From a checkpoint of a small transformer trained on Wikipedia.
Architecture: RMSNorm before each block, normalized queries and keys.
Training: 2072M tokens, 7905 steps.
MLP neurons of a small language model. Each row is named by its layer, matrix (gate and up: input weights) and neuron, and shows model dimensions 0-95. Each number is 128 + 32 x the weight over its row's rms, rounded and kept within 0 to 255. A neuron's up and down rows have the sign that makes its largest values positive.
Before each neuron's rows, "fires after" lists the tokens most often just before its 100 highest values on Wikipedia text that the model never trained on.

fires after: " is", "19", " was", "20", ")"
L4.gate253 [ 95 114 197 154  92 146 178 133 148 124 103 140  94 129 120 158 121 148 174  77 130 136  98 140 154 122 117  89 169 123 139 179  85 177  79  86  98 109 186 128 105 155 116 140 142  97 163 147 102 133 142  94 144 136 164 117 182 133  63 157  79 133 112 108 145 135 190  64  79 135  64 121 127 128 107 160  95 171  83 163 135 123 164 159 111 140 161 117 190  90  83  90 152 167 120 137]
L4.up253 [117 134  24 155 188 154 129 115 162  89 119 114 179  81 108 131 176 175  98 146 115 142 149 137 105 121 147 109 143 117 119  91 127  70 125 123 127  98 144 106 121 147  99 118 149  77 182 163 179 181 147  83 100 121  78 136 141 165 136 158 139 117 174 149 154 148 107  89 162 131 108 117 123 141 119  70 192 117 119 152 137 149 133  56 156 181 169 134 114 142  88 113 164 202 124 154]

fires after: " ", " (", "19"
L5.gate1273 [112 156 117 114 175 120  91  89 119  94 149 143 129 123  88 111 123 113  93 211  97 132 118 109 106  81 140  93 167 173 134 114 154  98 143 212 183 130 153 106 110 152  71 105 212  80 206 116 108 115 100 175 116 131 142 102 127 126  65  92 162 163 147 144 185 179 126 147  79 190 123  88 157 138 188 167 160 183 139 145  94 159 104  90 142 119 137 143 120 129 125 156 148 170  88 133]
L5.up1273 [163 129 173 104 170 138 146 180 128 114 143 217 146 138 110 142 147 137 145  96 147 105  93 157 122 112 127 137 132 127 196 121 108 160  85 145 133 125  88 164 160 104 123 161 173 159 159 172 121 117 120 134  83 181 153 124  95  83 143 164  93 122 177 156 142 144  64 121 152 136 141  82 155 193 165 101 153 149 153 114 113 127  93 119  93  86 121 100 169 134  91 126 114  64 118 136]

fires after: ",", " New", " United"
L4.gate902 [223 160 125 142 134 183 111 191 107 227 188 156 132 151  77 113 122  94 106 136 136 133 146 105 103 209 168 114 105 118 127 145 123 111 140 170 100 125  98 117 121 192 113  82 122 163 126  93 164 129  94 144  91  82 151 138 119 150 109 161  89  94 191 107 126 159 112 114 134 101 118  92 113 152 111 129 216 111  81  97 190 172 160 103 125 135 157 137  65 113 133 104  97 108  96 174]
L4.up902 [119 134 106 143 106 170 112 121 151 170 119  85 144 145  98 153 204 103  96 145 169 126 150 134 152 132 152 146 124 101  92 124  87  73 137 143  89  85  80  78 118  92  87 147 113 128 160  74 166 162 148 119 130  93 105  61 153 130 191 122  84 113 141 193  94 175 124  97  86  76  71  83  75  50 105 109 179 169  98 144 129 109 167 183 113 158 147 160 121 137 164  75 149 142 122 165]

fires after: "20", "19", "18", " per"
L4.gate181 [116 132 133 129 133 156 141 135 167 118 208  93  83 124  95 143 160 137 109 141 140 192  82  74 125 114 110 108 135 155 167 139 180 181 131 144 124 114 139  96 161  99 148 155 161 202  72 148  91 111 127 128 121 129 121 132 124 135 153 143 121 131 195 148 132 160 159 121  72 118 159  93 146 188 121 128  92 103 131 154 179 148  93 136 134 148  95 127 122 185  97 146 108 157 116 151]
L4.up181 [ 97 129 172 124 138 139 190 103 174 162 175 146 107 142 132 104 157 113 144 141 147 136 114 163 113 135  89 147 144 102 103 105  44 146 143 193 123 140 135 152 129 136 131  87 168 103 166 125 130  53 155 158 117 144 131 149 155  95 131 110  65 143  97 112 109  60 154  96 104 132 120 118 126  93 168 137 165  85 129 117 149  80 157 117  63 111 124  96  49 145 141 125 130 137 115  39]

fires after: " ", ".", "19"
L5.gate230 [ 80 128 152  89 100 191 132 103 132 132  96  54  99 153 163 154 132 136 156  76 138 105  95 106  86 150 151 151  97 139 138 145  82 110 119 137 100 105 142 162  74 128  89 123 143 151 103 161 173 107 147 113 115 169  62 106 159  94 117 150 142 113 165 143 183  54  81 134 103 102 106 127 185 157 139 102 106 167 172  80 146  62 149 105 117 113 167 116 115 110 138 132 132 151 122  70]
L5.up230 [201 110  75  70 146  88 151 134 169 174  65 106 118 135 135 179 136 161 188 100  68 118 155  91 113 120 132 106  96 143 146 158 144  86  82 138 148 113 116  97 159 189 192 117  74 112 137  76 126  80 139 133 106 126 184 120 198 134 138 128 127  91 107  97 137 162 151 105 169 109  93 164 101 180 164 102  87 122 163 123 106 123 135  95 116 163 128 159  43 160 115 132 101  96 122  98]

fires after: ".", ".\n\n", "==\n", "===\n"
L5.gate188 [153 186 162  48 130  85 226 127 141  60 195 173 115 162  93 147 184 197 106 175 101 149 101 116 142 173 167 147 110 105 124 116 150 124 119 203 153 157  72 179 101 113 170 115 130 114 110 116 170  89 142 157 143 133 118 162 106 151 109 159 217 156 176 230 130 122 123  96 153 107 138 199 164 128 174  72 177  73  83 122 142 122 103 147 144 142 189 134 120 145 128 124 148 117 110 161]
L5.up188 [184 140 207  85 148 130 133 161 158 118 137  94 151 148  66 137 151 133 109 142  66  93 149 108 173 124 129 157 129 106 136  74  76 199  86 139 144 114 115 133  87 133 131 145 115 117  86 122 173 123 187 151  90 124 160 187 123 109  76 136 137 138 113 123 112 119 116 151 175 128 145  99 107 205 169  87 113 138 125 124 131  92 128 133 178 151 182 120 128 161 134 122  95 103 107 161]

fires after: "20", ".", "19"
L4.gate1324 [127  90 108 137 139 113 113 115 166  89 116 136 140 121 162 128 151  87  75 155 133 119 144 120  94 180 116 164 118 143 138 181  63 168 130 122 140 115  98  83  71 145 109  89  97 142 124  78 137 113 118 156 145 118  76 126 113 114 154 112 132 120  93 146  87  85 126 105  94 118 127 160 154 142 114 178 100  86 145  80 185 163 148 156 119 108 172 162  92 119 124 149 139  83 144 100]
L4.up1324 [136 123 177 127 101 115  62 131 115 164 116 129 141  55 113 157 143 164 155 148  81 129 169 157  85 127 139 155 146 142 210  83 148  83 132 111  68 169 167 128 136 153 118  69 142 125 113 127 140 193 122 170 160 160 108 149 130 131  44 159 151 197  96  55 111 111 116 141 119 125 117 113 162 129 134 150 110  96 116 149 139 127  65 105 164 134  62 154 108 133  75 117 132 110  51 159]

fires after: " ", " had", "′", " |\n", ".", " of"
L4.gate1312 [171 152 118 155 141 102 105 102 128 141 130 149 119 175 110 152 188  70  84  82 136 124 120 149 173  66 147  98 145  85  63 107 188 122 156 125  99 117 147 129 107 110  75  86 130  79 184 106 123 223 108  99 162 105 136  80 107 146  79 136 132 121  75 107 157 125 110 198 149 140 103 149 124 111 103 131 150 150 153 146 149 115 170 146 103 141 155 147 122  59 101 162 159 107 119  80]
L4.up1312 [154 117 116 121  93 145 135 133 129 135  68 123 172 177 155  90 134 160 126 122 115 160 164 143 220 109 134 129 154 123 157  69 117  74 115 174 114 124 137  89 155 101 134 124 140 104 133  70 136 221 101 190 151 119 105 186 118  90  94 135 156  91  94 108 106 138 202 115 110 166 116 139 107 103 112  85  92 113  95 130 165  89 163 120 171 150 151  97 148 128 170 183 125 105 134 157]

fires after: " the", " this"
L4.gate256 [ 82  88 122 148 102  93 147 124 191 117 115 113 147 160 110 186 201 122 125 130 167 152 161 153 126  96 122 171 149 190 128 120 171  92 146 155 105 143 158 149 172 152 156  75 147  91 114 126 137  90 128 127  81 127 101 133 152 124 114  83 130 143 162 134 150  98 133 137 121 104 111 150  64 184 110 118 138  87 136 103 110  94 161 115 131 171 153 129 165 103  77 117 152 168 122  83]
L4.up256 [ 47  99 134  64  55 138 119 128 148 106 175 141  95  95 158  99 160 139 167 102 113 138 126 120  85  79 156 109 129 213 151 200 131 112 156 141 160 120 203 151 148 117 151 106  95  78 137 165 170 132 115 131 129 135 151 121 169 117 106 114 124 115 123 123 125 122 160 102 137 151 173 121 115 139  84 137  98 126 143 105 119 102  96 145 135 101 121  83 163 100 143 116 118 145 130  73]

fires after: " the", "–", "The"
L4.gate156 [131 124 129 104 164 132 110 102 144 118 138 130 146 145 135 113 143 115 126 100  98  94  97 151 130 126 128 137 138 121 140  64 148 155  99  84 177 106  88  99 120 165 123 141  63 183 157 138 129 138 154 175 171 164 132 148 107 169 162 124 202 172  98 146 165 138 117 118 102 129  35  78  77 106 181 137 121 132 151 108 138 165 140 121 185  56 127 136  44 179  93  92 122 137  71  95]
L4.up156 [ 93 149 160 137  77 155 129  99 146  91  84 139 179 155 163 191 144 166 117 102 151  94  95 140 143 106 112 117 165 151 100 153 116 131 196  75 144 148  98  46 217  90 177 141 128 164 160 150 145  98  97 132 164 134 136 173 138 175 145 150  85 140  87  47 144 136  89  79 121  85  69 153  69 130 110 117  72  79 112 132 143  91 144 149 145 144 111  72 110 191 109 127 112 182  41 124]

fires after: " |\n"
L4.gate1000 [177 142 118  95 116 107 148 131 150 140  64  99 161 157 124  83 104 163 148 138 115 110 127 157 151 154 120 127 127 159 134 128 198 130 155 169  93  92 122 126 142 111  70 156 175 116 186 138  87 151 128 157 107  99 106 140 134 169 116 136  67 118 173 126 135 175 123 132 184 135  71 144 186  87 112 100 114 185 115 115 149 114  96  87 126  92 124  75 104 156  66 123  90  88 161 135]
L4.up1000 [130 116 101  36 104  35 106 130 111 145  98 117 162 184 143 139 190 135 132 175 175 146 183 164 168 144 162 135  94 134 139 165 187 133 102  66 135 175 104  99 115 111  97 119 156 137 121 183 104 115 140 108  36 154  59 162  95 122 167  96 128 134 111 149 140 133  93 140 111  81 146 114 114 167 147  99 129 119 129 152 120 102 136 154 142  98  89 114 125 113 119  70 113  88 114 129]

fires after: " ", " (", " the", " \""
L5.gate955 [153  68 146 153 182 108 142 173 162  78 109  76 174 144  51 130 189 121 141 114 103 156 145 138 114 112 173  75 128 100 126 100 141  77 111 172 108 183 123 133 110 130 164  76 123 139 200 134 151 100 142  89 107 178 173 128  62 108 139 133 152 141  66  84 122 111  99 166 153 145 145 179 164  45 143 141 130 133 163 110 109 174  80 144 105 131  84 121 147 152 166  62 175  99  95 118]
L5.up955 [180 180 164 110  87 113 133  87 149 180 130  92 127 166  81 139 104  88 110 105  65 113 111 164 128  86 141 121 127 120 127 133 142 106 126 129 123 134 138 158 124  91 152  88 144 162 106 170 129 154 162 155 122  99 146 132 159  75 160 156 182 192 153  76  89 142 158 140 128 145 121 164 210 195 180 133  99  88 155 114 113 149 101 139  92  91 138 140  98 171 161 129 116 135 103 168]

fires after: " ", "\n"
L4.gate1234 [154 132  64 151 136 107 138 143 134 140 175  86 196 136  70 136 148 105 155 127 255 151 145 161 166 108 147 121 189  89  76 146 192  71 111 150 100 107 121 122 147 115 108  85 151 150 121 129  69 143 116 173 162  95 113 116 116 153 101 120 131 162 162  77 129 156 179 188  92  62  79  75 148 131 184 126  96 114 106 153  99 163  87  93  97 135 109 105 137  94  93 139 122 144 130 159]
L4.up1234 [156 127 167 110 116 186 192 126 145 108 124 105  93 117 147 142 145  98 189 169 131 163  84 118 137 120 109  43 112 113 116 185 129 178 164 171 171 221 127 153 173 205 120  81 126 123 110 145 120 140 179 153 124 144 171 143  95  62 137 150 172 201 167 119 133 206  85 106  39 125 143 126  96 158 198 102 116 146 113 151 134  86 114 132 169 115 184 153 125 158 129 104 169 162 152 183]

fires after: " the", " The"
L4.gate152 [100 158 101 127 162 156 124 149 136  97 145  73 138 166 108 116 182 122  88 129 126 208 139 143 124  89 148  90  77  70 156 118  88 173 149 133 186  69  95 123 137 225 147  88   0 107 105 148 133  91 113 151  77 116 136 126 117 184 152 111 149 134 140 200 150 136 107 134 139 187 109 150 105 165 165 116 106 161 110 119 143 134 154  81 161  74 101 177 150 109 128  64 137 129 126 134]
L4.up152 [112 151 153  94 155 138 183  93 185  97 154 147 137 136 135 113 154 113 131  88 171 153 147 138 147 138  96 201 165 195 151 128 102 149 147 136 158 218 159 172  71 140 144  85 129  95 146 101 178 100 215  98 167 148 116 148 119  67 125  89 136 170 143 112 167 119 174 190  78 122  93  99 116 143 104 110 138 124  98 111 148 115 152 132 171 165 103 135 120 148 111 190  98 142 169 122]